python train.py --n_layer=15 --d_model=320 --n_head=5 --n_kv_head=5 --head_dim=64 --d_mlp=1920 --vocab_size=8192 --activation="squared_relu" --norm="layernorm" --norm_place="pre" --norm_eps=1e-06 --positions="rope" --rope_base=10400.0 --rope_fraction=0.5 --qk_norm=false --attn_scale=0.125 --bias="none" --tie_embeddings=false --parallel_block=false --init="orth" --init_std_qkv=0.0273 --init_std_o=0.00499 --init_std_up=0.0273 --init_std_down=0.00204 --optimizer="adam_variant" --lr=0.000686 --lr_mult_qkv=0.7 --beta1=0.9 --lr_head=0.00445 --grad_clip=0.5 --warmup_steps=391 --schedule="wsd" --decay_fraction=0.583 --decay_shape="sqrt" --final_lr_fraction=0.1 --batch_tokens=65536 --seq_len=512 --doc_mask=true --train_tokens=900600000 --steps=13743 --dataset="wikipedia_en"
MLP neurons of a small language model. Each row is named by its layer, matrix (up: input weights) and neuron, and shows model dimensions 160-319. Each number is 128 + 32 x the weight over its row's rms, rounded and kept within 0 to 255. Numbers have three digits each.
A block is one neuron, or neurons of one layer that tend to fire together. After each block is what it responds to, as a language model described it from the Wikipedia text at the highest values.

L4.up1055:126138127157151103133150131183143114152111119176148175147135096107123179108174106065117125088091133140124132092095083125119127079205146117052098099127169091183145136126165124180173157082162164151126144123101131050118098070178139082143078121106087082108124213109186155132097168115155130128150159062100117080160129137154148126084155081124099118150102148117086107109093178129121150104111146112186113152145135123109143162035126146117133157075130130162137142110124137081160076113132146
L4.up1239:168109138149163149138152099181157125147133099146082112178157139111156116153147148178094125141245159092085150085038139125107136097120152120154121125066132135168118142137056200156184183123087169131122195136136086116094144096139104164184111116119069129157178153125133128121139077077157141105153130177069133109143096164142172094134143135112086090143144111108125099129043162137125112077097156082171123119133126100143124128127086185141159090180109076155091137092186107105132089111141077
L4.up1308:146195127147149165174094148094168117122133157054123135130119169175150148109140109113098144138124110119161108117128122039107175073149120173151145074173142078141120114168134202073090091135151116096115175110090119098139167154176153111143080067146088140111121132144143111091112078111122116071149085165101145138138140119144142093180127068131106055127141095160059128124113194094126140091116139053154187119148148156130072083120132168106117119120074137149106169143078090155143154110129127
L4.up1524:131099122132153108157123106107148096078115141130107127121128098115174109118163134092143110102196138113086118157148087139143122122099131073092123107143195110142140192164123187216114166141119187115107128136116077081206111094168088118204122085120097118118146150120175180155086119108112155136132149115102126158140135145154152118139158108116177085124105063081134109127086173112119130142117127114097145133131151135138105128127141135153116102168109072149115117198102073127202056083113112
Responds to: Place and surname endings

L4.up863:121127124113103067147081128050129109170143158089118116110179158135071139106096159118153114145072118116159113131079121113137192144124146142175141182155147130149112118149076119116099177151135087175110134155107144120086166166082154102083115121075053106178102150151147191119059159127137144087106101120175133102138160061105105139143141080151152122063145143127155172147146117137131085161112053145158125130082115177119102121143196093121103055142153161142114115128171107120207106128113111
L4.up1212:169141155161159117113139124118143124099154151192172164148182046078122072095155133134188095193129130041182133130139177121103111126151171113134153119072146159159156145146187158180139091138068153120100126091095072114117124133140139143179150138074185124138102057138134126058164112174143116115115161114087020159146130110127128146151136134144090116176136116147088131136166152141101141160115185146125119129113162143062136177133098134043130159080133132153124131129130085146192134134194127
L4.up1567:182101102069100134137108122089158099135099149165204117137218057087139116118122094116175067209131123060155148135115186103147076118112155170134125142140185147118135068120123062149147135172103189208150076132114161094097172114121105109158136142094154157152146078186102140137129121125093110107131123091116090106115117152132050108162170129138097176142099159145104162119186147082163154175154148152129068117181166125101104098142141180074111177144125153122236116113127101137208105141133069
L4.up1796:190172167106076131138120121118165139117108113164093186139114136133185096112113109122165147184171108097118121130084161172073173173125159127144110140138168114110159151134093140096118125130123169088098114148094090085106102115129167102096175145151128133173097138174177172116142203132077095110133093133081128137144108127133137080121167096109098153151134099119069141128096151156163193157129158119121143125129103141088145175158051143133123108136136181170123080167121153160106124137137178
Responds to: Coordinating conjunction joins

L7.up1292:118165141110107090116152078058080108092116105109105143093121229113184129145143129111123150156084104205160147148151174132134100088121133121091200119120088160110158128112067135095114084125114115146082116154063120107145136025062108090163092215116142122104131136131114166106081154125113124115140146164159127118150140135116144153134129126094143091123070087117122180111161127127168188120116053179108143150150118064111146164069128142116116094169098167116109156152153141168123069133115134
Responds to: Wiki headings and table cells

L7.up25:127156119179173089145087181151118098132131172142125124120151123126130155094162037122114174108097110085051057196164147174153114091111118098154085202097158141164101119046131172123168121181191127096090127105131182102091128090123108129137152175141149148162165136156135143137079132097108147169103146082131099101114128144141096063121190125117105142081113122136114173121174170160075114121088105118104124144177153172211086158148185133127096152083111054071069128149090094110140137102114090
Responds to: Noun-modifying adjectives

L5.up39:147135119072148082154110167151084114188164142144133136138121088127212137118071139112111133139181117101067122154096131125146170129095142103147144097088121145095113154174150139092086138161181102175117116189085103154117104138128133164135179141102095108110132062151123178176106064129156149127150147172088175143189125170149090110155101081106108107133160117132162146122083116121174088190127138113127152124136086127106140143104187183151132080173147066139103135104110119115160150104085095
L5.up94:147136143137164138168099117103068105121158127154167157095177097143111078101125105112072110131119132135127152086082139110110107118080120078049091172110156091116060112116124131171140133145119177157186178142151128153101130113175138093084104095087098108168061119165129161078118119102106150122157141072150188061164113091106189150139146114119124122187133140151183215118170110182106164136132122153167145133118126123155119113123090104113176114120111141211219145158092113156154116121108193
L5.up148:075099149102116147125069087119092132080149193109113183076092063109134092137113148107094142160081126087080083094129127130094103116130149101052126111150105158118115130119160098225114090132117055149136123172089115137089072093176154159088145131155131114150117121136177118112095100162103066132113181116172094124145107084140112100140178128117178129120064085129158137108188155144121095050142132133146151163144160139130148159100166129150064142099102140166184109085103085133147129173107119
L5.up270:126130141139151134119105115176135094149126105192122138125162172118131151136110093061164152158177107064127181072096125158186142119155116117108117153177129156141084135080126165137186157129098142098127100162150143144064138141154099143134141177163084101142144092145097137157092060076098147152120137182139144165157136099129158090136077135102063126172138156158138141163147113094165179199164150098167099148131158128168118080087121098127145137113137098166139175094181106094181154096101091
L5.up287:123094149132025162120083105099174110144144139146159157144091049118161102095150122148144135110095132083090120154127164120114150114137150107147136099124168098119129206119152153130106089144080071122145082125119156084142098107096153200106151110148154119176139128087106168133116088104131103158065121126118255141131095140112132068136083095138138105098112113179163151185144106120098090138123170107165102140140146140090154145154186187110092113075120143154155132150123172146159085139172126
L5.up430:169079144124127075142076136116204099147151197136054121143183104101094082124122086060127176122121089076085093149091149140080117151116160127140110156124124154181111102130137189075108150130154181121122118162153210139089177063200059183109153115161121154094091134139156122127113047104132151194170156173103152078157129161121146057143178136131071155169105169128088156123110157171098129130106134105187114135126134172118086082121202098107124118117115073128107110116102126154120125129120110
L5.up510:193154092139199161201099072073183110130165172125090154135106150162094113105163091087160133143159098125102141144114092108099111132155142124087056119122089141148116120142106101100085134140100122104140154105150158146157150111098145158111123146125124147069120075088167233228135046112143187141093109154141100177160150128124135131123125081114138107119148122128096112081113184164094152170066112102148191142126122111135169102169169202096132108110138087175158097124108111125102104138103110
L5.up842:176174129123168064142117112105100134158114171156061182144073116105176113105150065104141132136136097079105125152100171176192126153099146138126081144111149168169048114108101187127135189150140187070102157115043114125155137109125080138133157140145155132064176151208125161204087132114136173136162158163097136167163112155173111130111138137122099133158136126150077124130112145174109133136082146121124092137159180076147129142125153133132114180157129135141098115124111099108117165116109117
L5.up958:100044136093128123147150176115197133128158185176119139118164080089127104119162108108127128167144119063096150199105167150123149129133162118139115074130144149160078098105107109135123100132143159116109114145166147149172166116136175132078170110100154128120134131092103131116098105137154158129116135124091156158149152138140157130121132106145161216129169136128135193138194142115083069160153146083090138157111115084107160153128193154124086075153128153172115078113103113081113132130095142
L5.up981:108103137121163019135132132160150105146121139120136106104080129130156152135129122051156139111192143090055079143095091125110083117111143123088115069098114144170126138113124168137107130103070176110141148165194133151169198128130140109147092158132119157075178104129161151197087121097146143181119109101151084176146130168169106129104099142105163126111108100163076048124056156163131144096102120131148122154152151148152125065150180191133142124114126099154123130111104072132054146136074135
L5.up1008:132146131132133088162092109042129117087120156116170152138057068084116127108123147077144124155158099119124087071153141130097134108083141122157107152103141129158140134075150145156093185097132116152102078138111097091076125169098132211113101101075078129142111093146103150105119054190171092073127136121110080140104141116101126140128172129126106080097141089074152071126123123040069109118122150146152138133151161116129111133138134171101161071111174127139139176165149142181185063087144172
L5.up1111:099140114149132109106044125149104088088154131147132144129107059154146148111104161117139114121156109102032178116129135106098095132109129107101141125119093150161083178145182129219124121129135180155092132104150152102088096095174128183145174071122113115123161140142173158179066056129129122126105161063136173094141114135131164146152147116125155163183133100153109191145131125099122087105105129115155109148134150152146115131139164191083088162150112137138135139162064078061161121116132145
L5.up1168:124099146212135138132077167097132125182145194229104103073055085114085131112143165102094069162190087103062124073125137085090152157114134130101138087126149112142095139070137122154173120147129144141112100099080195102102114142127106144162093143121143108154105148167156193156128064112180115120116121068092161129199128143121132110113131099128091107135122107101093114130112101130169163139115140077189137137118121124086105128133164212146123131140120082124117108169137105129140066144109126
L5.up1252:153079122161177127128131109146157103118156095139146140118131103189159128119075170122111120118152110149076160119094191140102137093066147084075092148140098135125146173122157129172160159155126186140154202134120136126119070102124156062126104091059130140137105137153147075111173058110137145145080142052050151190179172125099146124123119074121133127133183120099170132105111115153166143118167177117096140134116098091176158153154138196150164110145110122146127102167079126103178050131165127
L5.up1334:097115142167140139126109139118103106100080126132076196079124129123187042131117131093092172102119124105134106115138168188135125157178131140083063142116117156198096187132132099135128161171129187135138111067075113077126132086099132184147124099146111121098179133153121104105163128120116107080102123144135128177151137132148123100100138091100110120139115135223145166099096126154146114081113172115125159141114134136039122153189097130152159151143093099142124160111058123155148166094116142
L5.up1780:087191143083156108105147074168112124077102155141101194132144144173125125122141137119119150164127125072127168129127141131069096140043125147074140153124183131086140135170119138127166191129107200191100059193098166163186143095195119165132143122049141103124170163170075131144149110128095184117111153089084144146102114129141121149149146124105136156104133141119083142073162102116094180096114139099081075145137142086146091153107174183104091121110126099147154120090113112124192125121162086
Responds to: Modifier word starting a phrase

L5.up60:143087146096156139124179117100090116154123062115097131058149128155106117095107112231115117133191117175108178120128141098097109065119151137074128031119143138091165101167121070112199172081149158161148121212120124118145081092095103155134107116118179102104102129121072179126136139114102091064133107064147110153164175140126163178126110151120110145032121171125066166105180053163114137127119114141104161145135185103152111104087106086146157124112095078153126163163146117111131110128105067
L5.up298:123122113160093105139131113128124125164138099150149139111112137082130153103150077159164158141168121168137150094123175099146177124117117156156128142137084155113122100107130096088138178095109146132112134112135080130102084067057135114125119194119140156157154137146136122132086145115110086124174136092133147086157145130100086145100199094103104124118125093136133046069163065050098082092154164149122060157130124134078143168123171129137208107124101169144203183167114075160076105135105088
L5.up600:098097142153127138085174146121138109129190105157147108120164060098123122129166084117119086101102118138099153118165108155129132090166141141140139140119093090138134124152125165116142145130151136093136099150136197101148123102052113176097129125088153106076175074109163152114128150131150075096114115147160138121125153095137090101117194149108139166058114125136140112062157123105087144080157105164108173164145148129138116119119088088132178103103101122118115127140147077117149096117072197
L5.up664:080142136167139110125123184184130135137133121155121154179186125164156100124128094120131144125135167156167127099077136057156107091197153138165140133190076124089118091178110154108132177099106175109106186149066092076070082139076054160128160158100095159092136055121146131162090100125157092144182127130160151102166164086145129075149130136117099149103093131189153169099137153147098128118109157137141108161120126130116147101162160129113170121202090098093174154150129118102120117130099134
L5.up945:072187160117146144126087097129096138088142120185175147078155091114114145108170115150101121161189122113116150148093137124102136097140121151164179062228160135098123047120070140174193178107055094135148079149122093164086111102098150150158115159163113108131119095161162168183098089115115110178134167164106137156170173127142161154124173085117077129139151132126153086119132071124068136167143134176098187160119134117140080144118141136147170092130056068175111173111106126098014099113054097
L5.up1054:144165134129097145125152090171078135138125125155185182113151148079150107116084090101042164168134103117104108108144151148155093116086146145129112086141196111081100177158107134161093083114134149110093122171153117136128133073153132172126123183110176146101156139099107117123101085120103074137103173143130161129136157111099076133146159171096117115191144092139126092091168079089140126161175113162159116121099106072116067151162120182133112080173131103143112213117095093118154120078138112
L5.up1114:077140145097155145107161118064099131153097159157136122057195157144115107107166146225089152166114111119209152062138179110139098115105164114132101119132078101093136116119120095095127115092116113096084180111126112059052091102107087114093108146167225119161120156059141139118093159151101100155175111116135093079132153121142131176143116117084123064084146075139071100075163137075136142110142107170156070134118159130137092111139092086130131082133099136107095151111133116192117102125134118
L5.up1171:103066139165098164163116162130147120108130140100108114157150125110156109111072136130138197147159109100122171152120132119139126108130148129121108072157132089115202135084089148148101157089123122126073112128117079117136186112074070117106105128107154106150146086117149152130133124148062101117174130129176106159116155204134116128155106151099157138130116090153091086109149140137125136110098138133116152140111135076193073107069164129114173117165067122122122090173157133168148075100123166
L5.up1414:118117128073164091225128169167161125103176098164074165102195120143165068127152156120126169179178133096148120127153167112130087112096141139123149091108147159141111050104120134159130126143130144107148093143090136162119117055074122145116071111145174137073140104113118109106146177139162129127155153116132082119154114162097126081091104159127064092119060141080096107090120174166116136080122098133113156149112095129103100161098146055101125178123126070163167150121169167099119102091158127
L5.up1455:068104176134163131138228187131138127135131125137127139134165087105099107105081150129111130136113077195142125135169139120153117090116131139104149138183128089101181076095146120058132098097127104127121116109104090044150137136118050142076103186123197124102166099084133137071076141164125168126124125143192196112156128101145097134143092130095135121136070119160147125135117087133090148128134110133097139143115152096123065143142159136149158136191114099124135128128135100115145092133198180
L5.up1557:047142160116143122162116102145148118162136107134201131187117113083131061103121120159162148216118126132154107138087169105103110076115132171126139123152074124202151131134154134160155074103120210112138094104104068123072138163091132079043162126177163125063152077136103150129122108115111053187114169120103097129140186178133084171118179154127077092167092098160151089139139117124060143094109163118129147171131140122144118126135135146158171111160122128150150135166124131091077130126134144
L5.up1584:105113141108108176107115063079087141042181058103189101131188158142080116098120108137099084143110118165111129146145130138068137154131147135125178131149195089061173128127104157092153104104116219114138152187120098056126141129100134117131122185158119090107140112132107137170122082138122098134119139129136095085158174180150076095132141190104131148122183137089100148122123164101106155102155127109072131161126094108180131072153158125179141115137112108128134153164104027159149128140142169
L5.up1663:052122125222061120115100088176104093218168119101140147128158121164138119128113122088145192121177128117083135100140115143128125117152129162150132169153148151133166096087081122172137130120124130151150142169128121192097130127112126132069085190111177138087100086098101134123118109134100122116149158119166131112149138112154120112143172109114149128124140145151135129084120076143123171096139124123034205134134126111150111113114121150143156086162096130094130113189124120111153087089114119
L5.up1697:083147152108120191117087127159122095106158148063221158158133128143136166138136131255118125145098127110112175148156154116187142120179119153181143100100133153070152065075104142129097139114096143115086087170139164124166061115107129145100104155147128103092115100062206077129108118113174123103143127140181108103131155173126048147081144157105150146148169108154084142121165122103086131083160133131116110160112100119101076093139109080108109083132096109114142142192099145163162103118115134
L5.up1772:129122118181094066116182152129136113085148071125145128113082132165170117109156104140136109130083117156079088119189142109133152087079132105125129105115140109155164117140160173123131091131102076180125102139134197134129172120090077090130135126157159151094125092076071122048132128139090109140196144156219093093154149111116110153141145163100125086137138077177112116087137131191130166077113115108112129131133111122105127154108118107063154127069072135070150085123103163120105118139091097
L5.up1848:120133123096138166130188119079208103125186101136141144130195188113182087162072089149104184156134139192133141150174166104168168095083145169103125133134086154092147132093085119097152141097045083162098088148175106123131136114140100148139155159172162121087170174095124116150133179137166115143134110123141141119161155156127162124120146135111110106137152108141056110118162117116116172124148102149124141165110115084074085155130125124104187080133096101110047177136131145127139129142158155
Responds to: Wikipedia section heading words

L7.up623:116127121180071117141109122062077111112097221129163163100153063135114158127171121113166151165161156143122192160135183135126100117155154111153094178172087147102142138164128177112105090121093216140118121095140054070135118147093105186130096165159126149157099121103065109077139126106133124115144112118143160075086134160151128147094135111123153148115156118139116122108162075126135111072150141154146138134132153140074133162142144172185115141093103139082127107152101103068148099165120150
Responds to: Clause-linking "and"

L5.up55:110098131161122096120113094131153115090125104108156187156142053112124068140116154147161052169158138112106090095142154173138140124169144111113119085132130129172105183125138089110113097148119092131128091135096127081092141066091109166179113125102119148142084143162097175061166097091128181146165138146153092200113113099126045127139125157113140080036188102138138113142145177097074115175157162130065092099117175144105156187140118161066123117114093102177107102130213095086170160142176165
L5.up58:172197113131134106119054145087107091134181109113124125123105099117093188092078113125156127154096115139141169107117120061222121107136138155157118150116128090139149109192091101105149128144093061205142174131128150078080132153134144121072152062115073119134078102126077169132114125201137123085172089092189103160143116109103153140176152105128165140139091119132127100128074167074100147061183114138141101119178109133157136134190144070149202110180082133141206124199131130132125097152123170
L5.up322:199144161145112113067085128134150135128113131088079108171133132111092052097184172135158131154153097110139151077100125112132164136112152085117121134118168083152111070126055140167109092137161110174168120164084189190146133133085131143147089163084145138098128133132149122144119159043121102100189138141152123068134099127137165135082134103137073162152119097118092168130119129154124193101083110163160113148118130129144088090083103135077120167106092160148170093136135108085113119136102097
L5.up418:134092133120187153152094097157099144091138193135146126104071135052166023132133190130149139150167147104087150167092166082109093134210139108093096044193109146104077151126115109144084139139111138139099149147108128134142089107097121226165126156136140135086152125172102196114122065168160137070231125140138094144136149147151097115113129138105112108070144117143104078146107115133091096112097150119096112126159146177080139119135159186126089145122141166116108184166167109063087125137157128
L5.up556:140145130157126085073041143147172077128116122040151114151045130104115174121178106130161146146162101038136099100109122174131153111086131115129116135121162093161105149158086101142191132118131104169136086186145185163117141180123103102152080129074106130161087136133109162108099166110098165091097117120178135147116168134152097128168166140108146146087138131108145150105103150144126177129111138172168140132098098159155116106145160063150146104183145059148178058186100149148209133129087128
L5.up562:113085116131152150122094134124181130152163121106161153075132136164064058134102113138139113120143149111132066113106114148129137118159150180119127124123188158137181137110100118130110078107124102142109043111151105129094123117107168108160099143102088091229096164104154138115144101104139144075127082102151168143197120103119124095159136096140107120133169120193192131110148090099127162100169155160181098133159139118148143158146147150140142120104120127187123152176085124179114139108162135
L5.up569:090136147100119128141110135138094130098156146125144161182214051172069121123085140078121139136073117054094094135117185119116133115136149141180149138156150124089143150159181107170086154141121166087124160134160150138111119134115097142076139115178099158200132087153095152096159107194110062112105181134129065091153138131127080124104107120120119101098074173141119155194199127119143102085174180118098153127123076148162064110116166120122113135160114132136173127104134119139144118156147085
L5.up1203:148136137068133112185128130087109091087129105131095083066151116139108046097111158084166085166143119162102129116114111080114111154133135148089120090103198118105118132117137164107115045141098154148137123127151157066147090113129117087111108120133146072151128144031021088129117104156114129147158129130148108110094154139149107098127118171165105095071087142149161169135115180133135125166148130107103124142102129148101102145120142061168169120149109145150147161162178099136192125129151167
L5.up1261:107104154137158160134129130106058125121055140135101141041151088141100107128066147201141072158106078183082147147126148093176097136171146137091143125146072121139127174203137079132192107108117145100142149063096164110119084131100102184091134109070128105140105142082105101099139051126152084114104054145126121119160154088103117107106196130117141116109102094175165103129140108084146219138153147114131113122137132137175173148164139146130103170136165101125161174083108077156085147204115154
L5.up1321:172134148102114086089149100096126127106150110181138166140158056125113109088093135138255105166135103126138181174040187139087061107210164123126122108135128129128102149142112097130132052165100213132105131096101108138097116155097070173115083138120209089150147122167123096148170102142065090092187096131130046125117140103123084129129148107100177145064152144088101094083187147130162101133093174145192163155139102158141134141191157136149140114109141164117137142152120158139098122114097202
L5.up1371:191103150130139111144131147124111108152142139153076151172131111073086121088123167102161131151196112152114148156181080155127149085114139134180152142182147135089155134137160157066118185087123117122088168139161183121098074118163145095114149107125073142150074177128159121077140166111144035048149101144141141160152129085101179112125170115138147056127160064100134109174108129073138089150112195067131088108133171127107178160137178120073177163146127168120127117107135184112038100129153136
L5.up1524:134139116069148117146123144099138129081169123115255144161147129087108063163127105128194072160104114145126134162179088130154140137122153171101142168074147122224164154122182147096135100128112160148123123139085086102177156116142105159154141097120080099097097146119139158105164116123127185140069112147126127117141119167131115182142098152123127108123121084110138126136123146142125085187124101124099108149112185198122172104166118198114106117090125166120171125079149125110093108170120137
L5.up1525:055210128074117144103158117080106148180118116132141106102095100156165121128152149118155096152153124144156152126090081111054177095178155109117128073121162118138133183134111134103132079096178152124119171156114120102149109113086081087129145186118162159175137083150076102094156125132086093155140125103111053148083157129138150090130123122100106109097104081082115111204141138059169132111147156139168103151123191144103126119120193075161120090106166146144140059086134086176097140131146189
L5.up1766:165136118094179084145128132081175110126144142186141139129153099165079073089122143131233130155115153116120107129148163084109077127149149082137115075096098108122089141147116151096111099159117181164134106094142143126157102098058100177111101125100125095154134115152099159137139111089136113089124097107147131153128116142113117142116160117150084141108166063134094102123170175147090178182142174122173102138142185107126197139109076128121142109133148147162140105108135190104042165098123177
L5.up1861:152102144124207142126166134175105106107098117133109153103125150150146075109087139101179098137135137044149112168112140144136078103184167146108128068128119121138128086136123161128084136118121105128146125103102164105138100071144118125130173087082127079142145061132101151127152143150131099143146082162165124175129124087179109057129102162146113078089170108090082165186134105122162129105115168104081129154144170108115164204090217088176150125121129100111110139154209156131127122141143116
L5.up1873:111146124157092121138125105089159136144134097162200117170155105172177123102163154151162124141157100166166134130083128066167185142164151092186150097148152063132118131178108188089123114156095149097092097143157125149118125154067131191128122128089025134178078120147146185073110119101107107108128084134128120112121167137130116068176104122160118148141082112135119194161075107172139093118145132070128118119129091122077194173146137125152174129079127166105138116130099144115162118123145105
Responds to: Coordinating conjunction "and"

L4.up897:162171119184036130112127168171121115116158083111161166117162120137145075126115160171160114194135099184094109164119132118136146111108166111161155142116112133129178080160115145117172088032149196153114168133114084197177149051130152113142115157139149157153146131119109130072121104129101074146066185149113172119167163126131060136185162139138097157220093137141092131113069159152152150166129116121084187169137128103110127069180148133124126138098154130091122156149086082113132142118098113
L4.up941:219138132171101113131071120115090087122139091156188156138123135105132095097078136050111125138147178161064092087139193154141087089105136152160111116127191144087143151111114116208116183098109195105155120144117061131094136101157187131119129154125142140120150164141129144124164120125142064163125148111134114081157147202156141105127188163133060138176135119133123127088121066116107140139111133109138143129158132131172113184133140139153096089142165190143143183155126135129104184127212107
L4.up1123:094121143122150072101059170113130122154125147180185137090157148146080074106115099070122175146145150096062139141115123136156077106154147067051171124184142133094114078072144133197111138108184128111149116138120050131109090184108125108064177105184110101104070131162157089153153155153174113148097152140146114149157154160094103152158147126107116136148099074108180093140165123123126121181105128098143111153137098107105080165166081081127106112124126095136093155134186101138139114118193065
L4.up1563:143134135129092140142134098124110131114174139157090166116191091132093119099043074149114128160154124214100088113138150139154125046152129137133179121118148100179139172151167093204147128148123132130085125098083059132133113169132135124105153172130138110075093129127149085140120087152116115101153150111098098114148131149110131105151147077095109140179185140144179071105093126080079049137134120122125140150134165132130106129184167084112113127143163098143144199171142148131131148105116133
Responds to: Wikipedia section headings